Part of a small language model's weights.
Training: a variant of Adam for these matrices, 205M tokens, 6269 steps.
MLP neurons of a small language model. Each row is named by its layer, matrix (gate and up: input weights) and neuron, and shows model dimensions 16-111. Each number is 128 + 24 x the weight over its row's rms, rounded and kept within 0 to 255. A neuron's up and down rows have the sign that makes its largest values positive.
After each neuron's rows, "fires after" lists the tokens most often just before its 100 highest values on Wikipedia text that the model never trained on. A number after a token or word is its count.

L12.gate178 [161 141 101 158  90 128 151 180  78 116 133 124 125 158 140 118 108 111 100 109 150 125 146 117 117 146  64 115 113 129 200 129 145 130  98 116 105 146 154 132 129 112 131 120 103 156 159 123 135 102 138 124 101 155 115 157 115 123 102 106 100 125 145 114 149 161 100 133 119 102 182  92 115 157  92 158 124 150 128 129 176 108  88 115 138 113 118 131 147 128 129 114  87 157 138 134]
L12.up178 [133 128 116 156  89  76 129 135  94 117 119 149 129 160 162 163 120 152  79 111 176 106 116 137  93 133 143 106 113 189 105 126 137 128 135 128 138 168 113 145 108 127 129 123 162 201  84 159 136 108 120 128 156 151 129 129 151 158 122 108 115 119  81 126 146 160 167 129 110  89 149 171 134 124 116 164  99 119 167 113 139 138 139  92 133 161  62 118 130  94 118 105 123 151 159 127]
fires after: "20" 31, "19" 11, "\n" 9, "|" 5

L5.gate277 [ 92 118  83 100 113 102 104 119 130 136  93 109 159 128 126 166 161  97 140  83 135 128 130 119 117 124 197 130 167 102 128 103  86 120 142 152 103 136 140 156 116 149 118  83 129 162 142 137 126  77 147 135 144 130 176 111  91 113 123 120 166 154 138 160 131 114 113 149 144 108 102 124 133 109 120 137 132 132 129 156 134 146  87 120 112 133 116 157  98  90 138 118  90 137 166  97]
L5.up277 [109 159 113 121 113  89  91 142 119 166 179 139 115  78  87 138 162 145 138 107  75 116 122  91 113 114  88 134 102  95 151 128 130 139 129 150 133 106 163 139 119 125 138 144 119 173 146 138 143 116 110 164 136 119 129 118  77 104 193  97  92 135 161 150 156 125 118 106 126 103 108 161 152  96 126 125 160 109 101 148 133 161 115 161  94 154 128 105 166 128 136 155 140 147 138 125]
fires after: ")\n" 24, "\n" 16, "|" 15, " |" 4

L3.gate86 [156 121 143  99 109 148  90 154 103 129 143 139 138 137 106 140 163 139 129 158 144 124  75 141 126 130 139 129 123 140 154 116 108 147 171 121 134 143 179 126 109 139 126 132  94 179 100  90 149 145  87 162 101 117 128 140 118 136 147 124 134 126 153 174 168 127  96 178 134 170 137 109 127 114 102 117 125 159 148 102 127 136  91  94 132 113 117 107 125 149 118 122 158 154 147 104]
L3.up86 [126 112 113 105 102 134 114 113 115 138 141 166 162 174 151 120 148 109 104 138 142 119 128 148 154 145  90 156  84 147 109 141 163 126 115 133 142  87 124 117 125 147 133 132 134 147 134 110  97 126 115 168 145 130  86 117  90 155  91 154 130  89 136 162 120 145 111 113 120 164 109  91 135  85 110 121  98 141 143 128 135  97 126 102  96 138 131 144 115 118  97 142 167 146 138 130]
fires after: "," 56, "." 7, " " 6, " $" 5

L9.gate313 [134 170 154 128  70 118 128 152 111 117 140 124 134 114  70 174 155 158 121 149  88 141 128 118 119 149 145 115 156 159  96 152 116 108 126 128 174 167 154 105 128 119 103  94 141 116 151 143 140 153 130  81 120  86 101 138 136 132 123  88 123 129 140 106 158 123 117 149 123 135 166 173 144  97 107 167  98 127 137 149 101 125 147 106 168 141 111 121 147 111 113  87 146 141 150 144]
L9.up313 [115 102 107 102 141  79  86 158 154 169 135 158 128  89  79 149 168 125 138 112 133 120 130 102 160 103 110 167 112 123 141  99  69 100  81 162 117 111 139 178 101  85 152  83 136 173 151 140 159 111 142 127 140  85 132 125 128 142 121  65 134 117 155  93 123 107 130 166 141 116 137 150 137 126 119 146 132 137 138 140 107 157 130 132 179 103 146 117 131 139 104 137 147 124 125 123]
fires after: " |" 32, "\n" 21, ";" 4, ".\n" 4, ")\n" 4

L12.gate321 [ 98 152 112 145 124 112 126 115 126 121 144 137 111 129 139 140 146 114  41 115 142 129 119 133 128 145 127 130 132 113 160 133 113 138 137 159 107 114 147 122 121 119 125 104 136 143 178 154 153 108 125  85 113 136 156 150 151  86 137 129 115  96 137 171 149 136 116 186  95 102  73 106  95 162 129 142 151 105 103 143 128 113 117 145 121  78 149 131 134 158 120 138  94 172 138 126]
L12.up321 [122  97  92 147 145 141 128  76 144 159 165 166  86 106 150 128 146 101 152  80 110 119 171  73 129 105 135 154 171 152  91 139 127 141 141 154 147 106  96 113 110 137 100 146 165 138 142 127 143 107 135 102 100 112 107 108 141 104 174 125 128 119 148 171 124 136  82 152 119 155 158 157 150 136 105  68 140 149  98 135 148 136 114 134 140 148 113 111 137 154 152 117 134 118 131 139]
fires after: "\n" 26, ")\n" 24, "|" 10, " the" 9, ";\n" 5

L11.gate202 [163 129 135 163 131 151 102 127 140 154 128 140 154 164 134 124  79 159 147 115 103 180  66 162  74 113 179  94 120 124 158 133 147 147 126 113 114 123 139 112 120 116 100 102 108 114 151 125 123 109 152 101 167 155 138 144  98 102 142 145 134 113 125 127 102 156  82 114 155  89 118  91 143  98 134 181 127 107 119 163 101 164  94 128 154 141 144  87  85 129 152 122 120 108 131 181]
L11.up202 [137 134 142  89 130 121  93 127 165 119 122 118  86 125 158 186 141  89 113  99 148 118 120 148 141 148  93 122 112  66 111  82 156 131 104 135 116 134 142 143 130 141 144 138 139 105  82 114 124 120 102 149 124 108 127 137 114 121  98 113 131 159  82 157 143 127 100 116 170 134  82  85 132 126 145 108 132 117 115 183 143 165 149 132 143 116 107 135 124 119 164 130 167 133 111 171]
fires after: "." 44, ")" 8, " Title" 8, " \"" 5

L13.gate322 [ 90 115 135 130 131 147 127 119 114 118 138 163 117 153 124 139 136 130 132 144 131 150  85 104 146 117 139 135 147 187 129 128 136 151 162 111 135 113 128 106 167  84  98 168 157 158  98  92 142 114 123 117 120 101 113 129  59 126 133 171 114 111 135 144 120 133  72 157 108 122 139 137 143 117 161 115  88 136 145  84 123 115 113 157 136 144 123 132 157 141 186 117 113 139 130 114]
L13.up322 [151 118 146 117 162  93  67 129 164 115 156 105 108 131 129 111 120 130 143 125 143 164  93 155 133 154 141 117 131 117 144  91 151 144 116  69 111 124 130 105 147  92 166 122 176 111 163 138 134  90  60 173 145 126 131 161 105 108 125 176 160 102  81 119 134 126 145  94 149 147 106 146 122 153  95 149 138 128 124  94 113 100 156 142 157 145  92 130 150 103 116 142 126 145 130 102]
fires after: " " 25, "-" 21, "," 5, " B" 4, " GP" 4

L12.gate4 [105 134 127 136 129 139 160 124 123 145 167 118 102 141 120 135 160 149 100 116 136 138 101 107 106 107 115 138  91 122 136 150 111 135 145 129 194 125 122 129 209 141 151 117 143 129 119 129 149  81 123 107 101 106 159 102 105 122 128 125 126  93 166 166 176 105 153 128 155  97 150 161 133 143 108 136 178 130 123 104 129  94 163 127 130  89 138 114  98 149 143 159 118 122 122 137]
L12.up4 [121 117 181 146 117  93 155 161 108 163  89 151 113  90 124 142 116 103 139 107 121 151 155 108 132 133 141 140 102 140 123 167 105 106 104 118 132  88 134 117 135 138 157 111 108 147 121 104  87  99  97 155 106 108 143 109  85 135 184 145 113 162 137 123 143 136 103 103 141 106 168  98 150 118 111 143 137 144 123 136 124 112 182 164 143 150 106 135  70  98 105 136 133 109 148  89]
fires after: "," 20, " and" 17, " (" 12, "b" 5

L7.gate249 [171 119 116 139 136 119 137 166 133 123 110 100 113 144 109 141 160 129  85 121 122 106 143 157 135 157 113 109 120  85 137 147 108 152 123 100 109 135 137 160 132 116 112  78  77  96 129 131 129 157  70  77 117  74 154 106 105  92 140 109 124 158 144 109 146 111 109 153 145 157 141 140 124 102 152 183 147 125 135 142 146  81 104 149 178  68 169 131  97 152 129 148  99 160 139 123]
L7.up249 [141  93 123 105 156 136 133 130 119 137 108 138  81 142 119 146 152  90 144  87 103 105 121 136 143  72 142 111 118 108  96 143 117 118 126  92 144  82 102  89 141 126 125 105 162 131 108 164 125 114 156 112 155 112 107  96 151  92 156 128 144 151 112 140  83 140 153 147 162 180 121 111 102 142 133 150 120 175  77 117 120 129 167 115 179 123 122 147  92 120  98 116 127 135 156 188]
fires after: " (" 26, " \"" 16, ".\n\n" 12, "\n\n" 8, "==\n" 5, "." 5

L8.gate439 [157 131 136 134  61 109  99  98 128 138 127 116 135 143 103 147 150 108 119 141 156 160 118 130 139 157 136 153 119 128 118 131 119  95 134 150 121 168 161 157 127  77  88 156 122 125 121 142 121  78  93  90 130 118 130 157 102 103 118 120 141 138 141 140 146 139  65 101 106 177 101 145 106 125 157 120 139 124 131 142 122  88  86 121 125 117 123 130  99 170 123 135 140 167 119 168]
L8.up439 [ 81 148 115 147  94 135 122 114 128 147 185 111  66 121 126 135  90 142 141 133 129 142  96  56 124 101 156 165 119 159 131 122 126 163 139  97 137  97 119 156 150 102 116 143 181 130 111 120 153 101 134 157 143 141 124 148  90 124  81 132 163 146 109 119 127 105 137 102 125 162 139 135 139 116 130 137 137 141 134  83  89 153 157 115  88 123  93 117 102 134 142 115 116 155  98 139]
fires after: " " 24, " \"" 14, "-" 10, " (" 6

L5.gate396 [113 147 146 197 113 176 162  86 107 110 128 130 141 139 113 152 147 115 104 136 128 145 117 130 107 118 138 105 136 132 139 105 109 142 120 119  98  90 123 135 137 124 135 101 128 140 150 119 180 138 115  99 108 147 101 169 123 134 104 102 146 143 120 145 174 170 124 164 101 100 151 109  84 106  93 101 139 159 135  92 151 145 143 140 135  99 147 145 107 115 155 131 155 150 165 151]
L5.up396 [124 109 114 130 150 167 148 143 146  99 118 156 135 125 170 146 167 148 123  78 153 118 115 119 137  97 148 160 136 146 117 118 130 177 100 169 124  82 134 136  81 133 123 120 135 122 125 116 117 124 117 115 108 133 110 154 131 127 133 160 116 143 148 114 148 122 141 127 110 120 106 163 130 149 138 135 138 164 125 139 129 132 136 119  94 131  96 169 101 108 139 152 214 139 140 119]
fires after: "\n" 71, ";\n" 14, ")\n" 9, ");\n" 5

L9.gate163 [123 121 134  97 148 169 160 116  89 195 113 118 134 154 125 135 127 134  96 134 106 184 148 131 115 116 160 119 110 152 105 144 129 101 147 110 117 105 135 137 136 126 129 137 117 163 162  88 118 114 129 146 114 144 131 113 125 101 126  67  79 123  96 129 130 124 137 141 112 167 101  83 124 120 134 139 124 134 121 109 168 101 168 131 168  87  97 106 115  94 121 151 128 116  93 140]
L9.up163 [159 128 155 139 114 115 125 127  90 118 143 133 149  97 133 128  86  90 141 126 151 133 147  91 150 146 114  97 151  66  88 133 122 101 134 108 167  99 106 164 115 163 164 107 157  89  92 112 149 121  98 113  92 119 128 127  79 125  88 135 170 168 121 101 140 125 128 148 124 101 145 163 133 122 107 131 123 162 151 129 146 104 135 147 118 138  96 117 107 153 108 140  83 145 168 202]
fires after: "," 32, "00" 10, "0" 9

L12.gate421 [131 137 127 174 114 166 170 120 125 183 131 114 107 173 106 101 142 120 144 155 100 191 123 129  78 171 152 103 135 134 136 148 159  89 109 143  75 118 156 139 125 112 109 124 113 159  90  93 152 122  96 117 154 127 144 119 121 109 179 124 159 111 143 123 136 165 124 164 123 149 142 128 135 183 134 147 107 152 121 175 123 156 113  95 103 132 139 110 107 154 132 155 115 137 121 122]
L12.up421 [109 157  84 154 114 144 126  79 157 156  77 113 161 106 135 107 129 159  89 108 143 135 106 133 110 138 137  89 125 129 118 140 137 146 116 142 125 146 157 105 117 107 133 126  96 119 118 122 137 101 156 123 137 170 138 110 139 104 169  79 123 122 123  97 148 141 134 117 145 144 118 165 142 149  96 114 144  97 135 141 120 111 135 103 134 150 172 103 136 108 123 125 121 125  35 128]
fires after: " |" 43, "-" 12, "|" 6, "==" 5

L9.gate458 [150 117 138 127 104 137 180 123 133 126 127 121 118 129 130 127 137  80 123 180 117 123 145 141 110 138 192 123 118 128 159 136 137 102 127 133 131 139 150 126 133 110 138 126 115 112 106  45 204 110 104 118 154 112 117 175 117  89 148 134  98 150 131 121 133 133 138 154 129 133 114 116  74 138 164 151 126 142 114 146 166 136 134 133 172  77 147 150 121 107 136 121 120 135 124 126]
L9.up458 [147  96 124  96 119 164 116 106 150 156 129 113 143 161 175 113 112 146 131 150 132 103 104  88  84 150 131 133 135 137 144 107  96 161 170  91 138 154 139 109 136 123  98 142 125  93 126 132  86 159 133 144 143  96 129 172 114 131 157 141 135 133 130 152  90  97 134 129 109 132 186 109 131 106 138 129 121 126 142 101 131 124 134 155 111 153 142 138 135 140  96 111 130 184 119 117]
fires after: " on" 23, "In" 9, "|" 8, "-" 8, " On" 7, "On" 6

L11.gate395 [124 144 116  77 160 136 137 152 105 129 102 128 111 171 121 133 149 138 107 134 111 105 118 112 112 138 145 118 108 151 131 145 116  97 110  97 110 167 144  84 138 116 150 134 103 153 140  71 167 152 121 148  97 131 149 105 126  59 102 138 123 146 183 117 145 159 126 129 110  84 156  61 121 163  96 144 133 149 155 117 180 106 123 115 158  82 149 115 175 121 122 132 102 136 107 133]
L11.up395 [159 118 103 147  99 152 111 120 156 167 149 178 105 120 162 151 134 148 141 125 124 102 114 128 145 121 101 120 136 115 140 104  99 122 128 115 131 115  91 118 109 144 137 186 105 115 122 150 124 150 128 135 160 106 145 154 139 168 108 144  86 130 137 127 119 124 125 153 125  55 108 171 155 107 154 163 134  86 146 129 103  99 104 156 137 139 102 103 165 147 135 123 147 143 154 135]
fires after: "-" 33, "20" 18

L11.gate163 [142 125 111 159 115 155 103 171  98 150 102 106 148 127 155 100 133 123  96 153 161 141 116 181 114 141 124 131 140 104 154  96 127 142 101 135 167 113 135  85  94 100 110 100  73  96 129  98 122 130 106 149 103 104 134 115 107 128 146 119 124 109  97 121 100 177 113 140 123 162 110 123  80 144 157 115 134 132 157 136 133  94  93 128 135 137 119 133 137 122 178 128 110 147  98 139]
L11.up163 [135 136 162 154  96 117  75 129 155 166 103 142 144 131 121 129 128 136 137 109 136 116 130 139 140 110 138 145 131 125 127 138 133 157 133 104 168 104 127 107 133 143 126 123  99  96 149  88 116 134 133 154 139 117 106 102  80 122 114 150 143 124  98 119  96 120 114 137 124 155 134 141 157 117 138  95 105 120 142 122 121 129 140 153 169 114 158 111 157 157 120 147 157 128 117 150]
fires after: "." 20, " \"" 16, ".\n\n" 14, "==" 8, "==\n" 4

L13.gate334 [143  90 110 111 143 120 167 100 164 136 170 124 100 108 128  84  90 165  88 129  99 156 123 177 119 173 137  96  89 147 134 149 127 133 120 116 159 182 143 161 159  84 105 115 124 157 153 107 119  99 102  87 131 106 102 137 140 140  93 147 165 115 123 167 124 122 119 179 115 139 150  85 130 143 157 155 112 181 118 117 140 140 110  64 172 137 104 128 124 110 115  85 106 146 136 130]
L13.up334 [114 133 143 133 139 123 100 126 134  90 153 140 111 135  94 110 136 133  89 123 112  97 107 117  97 191 121 121 119 195 126 138 119  91 121 129 177 103 156 119 102 113 141 119 148 132 130 120 118 126 123 145 101  96 136 143 118 150  94 125 119 129 139  84 112 118  87  99 107 113 132 160 138  91 133 157 110 131 133 107 191 116 140 161 101 148 134 148 117 104 153 129 125 115 110  85]
fires after: " " 44, "," 8, " (" 7

L3.gate271 [150 128 125 129 197 165 111 123  80 136  97 105  87 143 154 125  80 152 135 157 134 118  83 155 119 141 136 133 135 191 105 124 137 122 112  91 138 128 129 127 126 155 132 127 140 118 129 102 129 172  89 172 101 118 126 130 124 139 111  72 122 157 135  95 149 147 171 100 118 159 107  95 132 172 119 151 154 156 174 131 156 134 126 113 105  91 135 123  88 131 111 117 141 141  91 107]
L3.up271 [125 144  83 122 169 187 141 161 137 132 141 123  59 117 127  61 126  88 137  53 117 120 110 140 141 166 118 125 148 130 134  94 146  89 177 119 103 102 142 107 171 184 118 151 108 114 142 149 165 115 143 132 131  75  97 131 135  98 111 107 107 141  87  95 150 127 168 148  96 145 128 117  96 159 122 159 142 170 136 168 105 140 102 147 127 116 128  96 136 109 146 132  83 129 121  97]
fires after: "\n\n" 41, " |" 10, ";\n\n" 8, ")\n\n" 7, " |\n\n" 6, "," 6

L12.gate38 [126 142 162 133  92  85 116 130 145 183  84 120 148 118 116  85 151 157  98 185 125 133 139 145 102 125 141  99 131 128 113 144 123 141  91 111 109 105 145 108 114  93 108 134 134 154  97 131 144 168  85 110 141 119 119 141 117 111 120 142 120 115 140 171  93 145 131 122 134 153 123 146  76 122 159 134 158 122 124 139 137 142  80 100  95 121 139 122  74 135 124 130 109 153  48 161]
L12.up38 [115 152 157 115 118 134  96  80 170 102  83 121 146 106 138 131 103 147 123 149 126  99 196  75 119 117 132 135 120 169 141 121 100 133 112 146 110 136 136 143 135 143 144 131 122 128 141 141 117 160 153 106 120 136 177 107 123 151 142  79 153  98 144  91 153  88 144 115 109 150 131 130 142 144 138 119 148 132 160 124 126 124 106 135 116 157 120 125 189  90 120 151 101 146  89 118]
fires after: " on" 32, " On" 8, "On" 7, " |" 5, ":" 5, "|" 4

L9.gate497 [120 115 175 185  87 103 160 101 162  99 139 111 136 162 165 121 113 129 115 158 125 172  95 164 127 127 104 116 128 129 162 128 117 118 136 148 112 141 165 119 161 127 105 102 111 137 112 130 120 138 147 150 135  92 129 132 112 129  68 144 154 147 116 137 142 145  80 100 100 129 149 129 129  87  82 123 149 148 154 115 142 128 106 148 132 130 137 111 113 140 122 138 122 182 126 142]
L9.up497 [118 102 117 128 141 147 159  96  93 124 164 123 140 148 107 139 150 170 120 146 176 144 108 126 122  84 174 148 115 115 102 132  95 111 199 113 118  94 137 144 144 116 145 113 120 131 146 108 140 117 165 147 101 128 123  72 119 148 164 155 101 133 109 166 119 153 121 119 116 128 105 153 168 113 112 122  91 110 111 132 109 115 100 161 132 105 118 172 127 150 132 162 142 127 137 100]
fires after: "19" 40, "20" 15, " " 13, " the" 5, "-" 5

L12.gate404 [121 163 111 120 100 102 138 117 141 177 121 143 117 136 103 104 119 112 135 118 134 156 128 122  92 117 135 111  92 125 107 118 131 137 127 149 112 184 149 145 135 106  96 108 123 140 119  74 172 107 119 125 129  55 107  98 136 113 108 174 143  79 118 161 120 114 120 178 169 138 132 142 134 164  95 131 117 159 145 125 131 147  96  81 117 168 117 114 154 140 141 123  92 123 110 176]
L12.up404 [131  90 133 154 140 153 126 144 145 130 133 136  95 162 134 130 140 173 148 168  93 127 135  72 123 113 161 138 160 150 147 106 141 117 145 168  83 115 110  99 115 150  94 156 120 134 120 142 118  91 123 169 168 149 177 115 138 101 158 136  80 149 144 143 146 163  76  85 129 159 126 102 107  93 127 119 112 136 132 144 144 130 107 157 102 129 110 133 140  84 147 117 103 102 115  96]
fires after: " |" 56, "|" 20, " No" 13

L8.gate127 [119  98 133 111 130 153  87 128 102 103 135 111 151 164 109 138  86 125 105 197 143 103 124 162 134 127 153 109 127 147 136 141 145 107 124 110 152 124 111 143 204 119 112 121 119 134 127 112 154 101  94 138 146 133 121 137 114  71 177  89 136  84 142 138 123 143 133 172  77 123  91 103 117 133 160 126 124 130 143 161 108 195 149 130 146  80 151 120 121 110 124 105 126 142 140 128]
L8.up127 [106 111 131 134  91 149 114 150 104 107 125 122 134 109 122  95 152 105 132 167  73 132 115 108 136 160 143 126 110 104 143 110  92 106 144 154 163 119 135 151  81 120 114 140 170 130 123 135 178 132 138 153 137 103 157 184 122 134 108 175 130 117 121 150 159 110 112 153 115 145 136 134 104 129  97 116  98 156 105 132 144 111 135 188 176 124 103 154 143 152 173 173 140 118 176 138]
fires after: " " 16, " −" 14, "′" 13, " +" 13, " (" 6, " W" 5

L12.gate36 [163 141 197 134 125 154  92 126 137 133 142 110 109 162 151  97 152 129 153  84 133 144 105 144  73 115 141 127 149 122 119 151  83 114 138 108  86 149 167  72 116 124  96  79 136 109 130 143 147 153 109 102 157  80 135  94  88 136 148 141 147  94  86 142 140 157 126 133 148 152 119  98 115 112 140 162 129 120 134 134 135 133 100  92 175 103 118 168 120 110 146 121 150 161 153 166]
L12.up36 [117 110 139 119 104 111 127 163 166 132 145  85 136 116 141  82 139 130 122 121 144  92 184 157 114 105 153 116 133 107 137  89 136 125 120 136 149 110 149 177 119 141 112 114 131  94 132 111 118 148  68  92 148 113  97 123  77 114 152 153 148 171 131 106  89 112 120 108 131 102 102 138 140 162 157 120 107 154  80 164 133 123 147 114 143 126  66 203  91 143 125 158 151 115 122 114]
fires after: ":" 24, "." 21, " \"" 8, "==" 7, ")" 6, " Title" 6

L11.gate4 [137 137 157 142 145 141 117 118 133 159 106 161 107 181 123 162 137 179 128 111 117 149 114 138  83 141 101 104  82 117 118 145 125 116 142 106 151  95 165 136 132 118 145  87 164 155 128 121 192 147  98 103 150  89 114 161 100  86 112 113 120 113 129 126 160 111 140  90 115 109 157 124 125 136  61 194 149 120 115 125 147 128 154 109 137 114 153 132 138 103 126  87 138 144 116 112]
L11.up4 [131  87 124 155 111 174 121 124 137 131 122 160  95 135 152  92 117 110  98 126 130 135 147 127 111 142  91 163 120 188 131  73 127 119 121  92 115 144 114 100 142 159 149 129 161 149 137 153 120 171 108 146 139 111 137 124 100 100 123 130 116 146 158 119 158 119 136 153 102  90  79 101 100 161 136 101 144  93 137 151  91  83 189 117 147 152 140 136 136 142 143  94 148 122 136 173]
fires after: "-" 65

L11.gate51 [120 130 117 149 100 156  94 121 128 119 142 125 156 141 117 101 152 139 114 173 119 104 134 139 177  98 148 101 131 148 136  95 113 106 121 120 111  98 144 123 126 140 127 116 139 122 129 112 147 136 129 124 127 112 147 165 104 127 134 124 136 115 148 141 150 166 101 152 157  99 213 115 119 143 117 115 137 143 143 143 173 140 103 121 142 153  93 127 130 131 168 108  97 145  82 104]
L11.up51 [146 109 109 184 136 140 130 167 105 158 202 131  93 158 100 123 128 140 125 163 154  96 121 121 150  92 134 147 111 116 125  95 129 137 125 141 119 118 124 151 121 118 136 133 144 155 146  62 139 177 123 171 131 118 128 115 100 158  94 108 162  92 144 112 149 144 125 160 150 107 141 155 118  89 111 118 128 122 126 189 119 119 107 154 156 106  87  95 100 128 155 125 143 157 147 132]
fires after: "20" 54, "19" 16

L11.gate480 [148 147 138 128 101  99 112  98 179 148 146  95 158 130 116 136 102 129 144 120 123 137 125 119 142 125 119 161 142 149 161 103 160 140  97 164 116 129 160 150 174 144 131 122  63 121 115 115 112  97 146 168 154 118 101  91 135 134 103 112 116 134 174 132 160 139 144 150 122 119 166 132 129 103  87 115  87 135 117 150 140 120 128 142 188 128 102 152 111 176 126 134 124 175 153 142]
L11.up480 [144 125 101 130 135 102 159 139 132 124 112 165 134 103  67  68 138 176 159 165 120  98 141 148 105 120 123 173 151 130 157 118 117 116 162 140  89 118 157 117 111 115 118 116 118 150 136  94 143 101 122 113 133 128 156  99 131 124 109 136 126 189 140 133 124 158 136 132 169 113 135 105 109 118  96 168 151 103 135 150 149 148 102 162 105 139 131 142 113 129 121 142  79 147  88 157]
fires after: "20" 39, " shortly" 6, " years" 4, "19" 4

L2.gate222 [117 130 122 125 170 137 105 122 109 156 163  95 109 111 123 129 134 150 138 163 137 155  87 167 122 107 100  86 134 124 115 109 156 158 158 120 165 103 103 109 151 126 123  82 136 163 149 124 115 148 107  97 116 146 122 141 135 119 127 153 139 101  75 114 148 163 112 100 121 149 172 118 137 113 104 123 143 118 112 129 119  82 150 126 157 126  93 120 145 117 104 122 145 122 136 134]
L2.up222 [166  85 176 145 102  66 121 117 117 154 152 110 137 127 134  91 127  90 125 115 144 142 119 175 129  96 151 185 126 161 108 162 112  87 151 132 111 141 156 133  96 152 147 110 140 117 161 108 166 162 155  99  86 151  89 183 150 139 129 151 185 141 102  96 113 160 161  99 156 140 105 128 148 132 117 131  99 123 121 153 146 108 107 106 132 161 120 107 153  92 106 122 120 151 126 144]
fires after: "," 34, "00" 11, " $" 9, " te" 6, "." 4

L3.gate133 [138  87 115 125 139 117 142 138 137 120 107  93 140 142 114 103 131  85 112 130 137 158 145 138  84 115 135  92 178 129 145 127 126 138 137 105 128 156 117 126 133 170 108  94 183 183 174 122 133 141 134 112 143 143 138 128  93 149 148 124  93 168 144 145 147 144 110 140 136 110 146  96  96 136  61 168 148 147 149 135 117 150 124  75 139 128 141 103 112 117  92 156 133 122 146  97]
L3.up133 [144  68 177 115  75 118 139  98 173 125 118 103  99 143 162 119 153  96  88 162 145 119 109 119 104  87 141 110 161 164 124 129 112 155 139 112 146  90 135 137 114 143 129 154 163 150 159 200 122 159 143 143 104 123 127 127 148 123 136 159 140 140  98 149  85 108 121 133 104 105  85 125 174 150 118 151 110 144 126 108 126 142 135 150 122 123 147 120 101  98 111 145 152 158 169 112]
fires after: "." 56, "," 10, ")." 4

L9.gate472 [124  95 177 121 114 122 134 157 144 104 159 125 143 171  95 116 116 164 149 149  93 118 111 126 134 101 153 144 114 123 142 137 147 112 146 117 128 153 165 117 156 116  42  85 132 113 144 112 133  89  98 149 117 111 140 137 130 103 131 169 131 133 109 169 135 123 115 122  74  86 144 135 135 110 119 127 115 108 133 147 158 189 120 140 151  89 110 103 155 119 158 117 101 197 112 139]
L9.up472 [138 125 167 111  88 104 101 141 111  91 143 166 148 149 101 127 162 183 162 114 159 133 128 127 158  96 141 194 134 143 124  98  91 154 123 140 104 148 129 113 116 124 119 104 127 164 119 153 102 116 117 141  99 114 124 134 109 110 113 130 153 156  95 161 145 131 133 137  90 130 138 169 107 163 130 113 117 110 159 143 143 119 112 140 101  74 122 129 155 100 133 118 110 127 104 134]
fires after: "–" 52, "19" 9, "20" 8, "-" 6, " mic" 4

L5.gate84 [170 113 161 125 134  97 122 121 105 132  73 141 152 136 143 116 139  98 162 127 107 116 107 158  99 149 152 109 108 125 131 130 101 112 139 128  83 139 127 108  94 131 111 119 119  93 101 147 197 131 114 107  93 130 133 118 126 120 112  76 121 145 123 146 170 132 115 152 133 124 212  97 114 151  72 160 146 143 113 117 149 113  97 129 149 128 154 149  85 153 165  71  99 118  95 152]
L5.up84 [139 152  84 134 129 144 162  86  95 150 113 115  90  75 163 109 102 120 131  96 143 154  78 179 122 125 178 152 108 145 143 118 128 142 109 138 129 117 132 125 116 115  84 121 120 131 132 135 138 147 135 127 127 130  91 147 139  90  84 128 149 130 134 158 135 113 150 182 152 127 146 106 171 133 103 163 128 153 110 155 123 111 138 139 119 145 178 133  82  97 147 154 140 113 121 182]
fires after: "\n" 31, ";\n" 8, " P" 8, "|" 7, "-" 7, " not" 4

L3.gate355 [130 127 174 172 144 176 122 139  88 140 117 106 111 152 122 113 138  98 108 152 150 140 113 119  91 141 138 121 130 150 145 165 109 145 101  53 102 132 112 117 149 142  92 140 153 127 112  98 196 163 135 108 121  92 120 167 119 101 150 105 105 120 121 125 163 135 141 124 107 121 143 118 108 130 141 139 123 132 123 154 106 141 149  79 134  78 118  99 128  93 122 106 126 123 150 148]
L3.up355 [ 97  90 161 120 134 157 127 140 100  89  87 115 112 110 140 113 130 108  95 122 135 142 125  79 115 104 141 151 122 145 133 128 119 138 123 123 103 126 100  95 158 143 142 152 129  81 111 106 138 141 163 110 138 106 153 165 116 116 164 101 105 146 129 104 138 144 166 103 112  88 147 132 119 153 180 120 119 141 123 132 105 117 112 103 143 134 148 120 148  77 129  89 116 107 139 179]
fires after: " |" 41, "," 7, "|" 7, " /" 4

L2.gate345 [140 158 166 164 171 147 128 121 106 116 161  83 146 103 125 119 154 102  95 180  95 140 132 124  81  93 117 108 182 139 130 144  83 119 119  94  80 127 120 150 171 144 122 179 125 130 120 114 156 113 141 153 133 155  90 136 124 128 123 112 140 126  93 110 128 160 133 119 107 147 111  94  87 139 120 103 128  95 152 147 155 116 126 114 114 146 118  86 133 113 151 156 143 108 115 107]
L2.up345 [ 94 170 149 112 106 144 128 114 143 107 110  85  98 111  75 188 127  97 124 126 117 127  93 114 119 116 120 117 135 134 165 150 185 109  95  96  94 112 131 157 109 135 106 118 133 142 125 159 117 157 140 115 110 100 119 129 165 113 117 114 138  94 139 127 130 156 167 116 110  54 131 166 120 168 134 136 144 141  96 128 150 169 117 110 125  81 147 146 104 137 169 109 111 174 103 144]
fires after: " |" 48, "|" 9, ":" 6, "," 5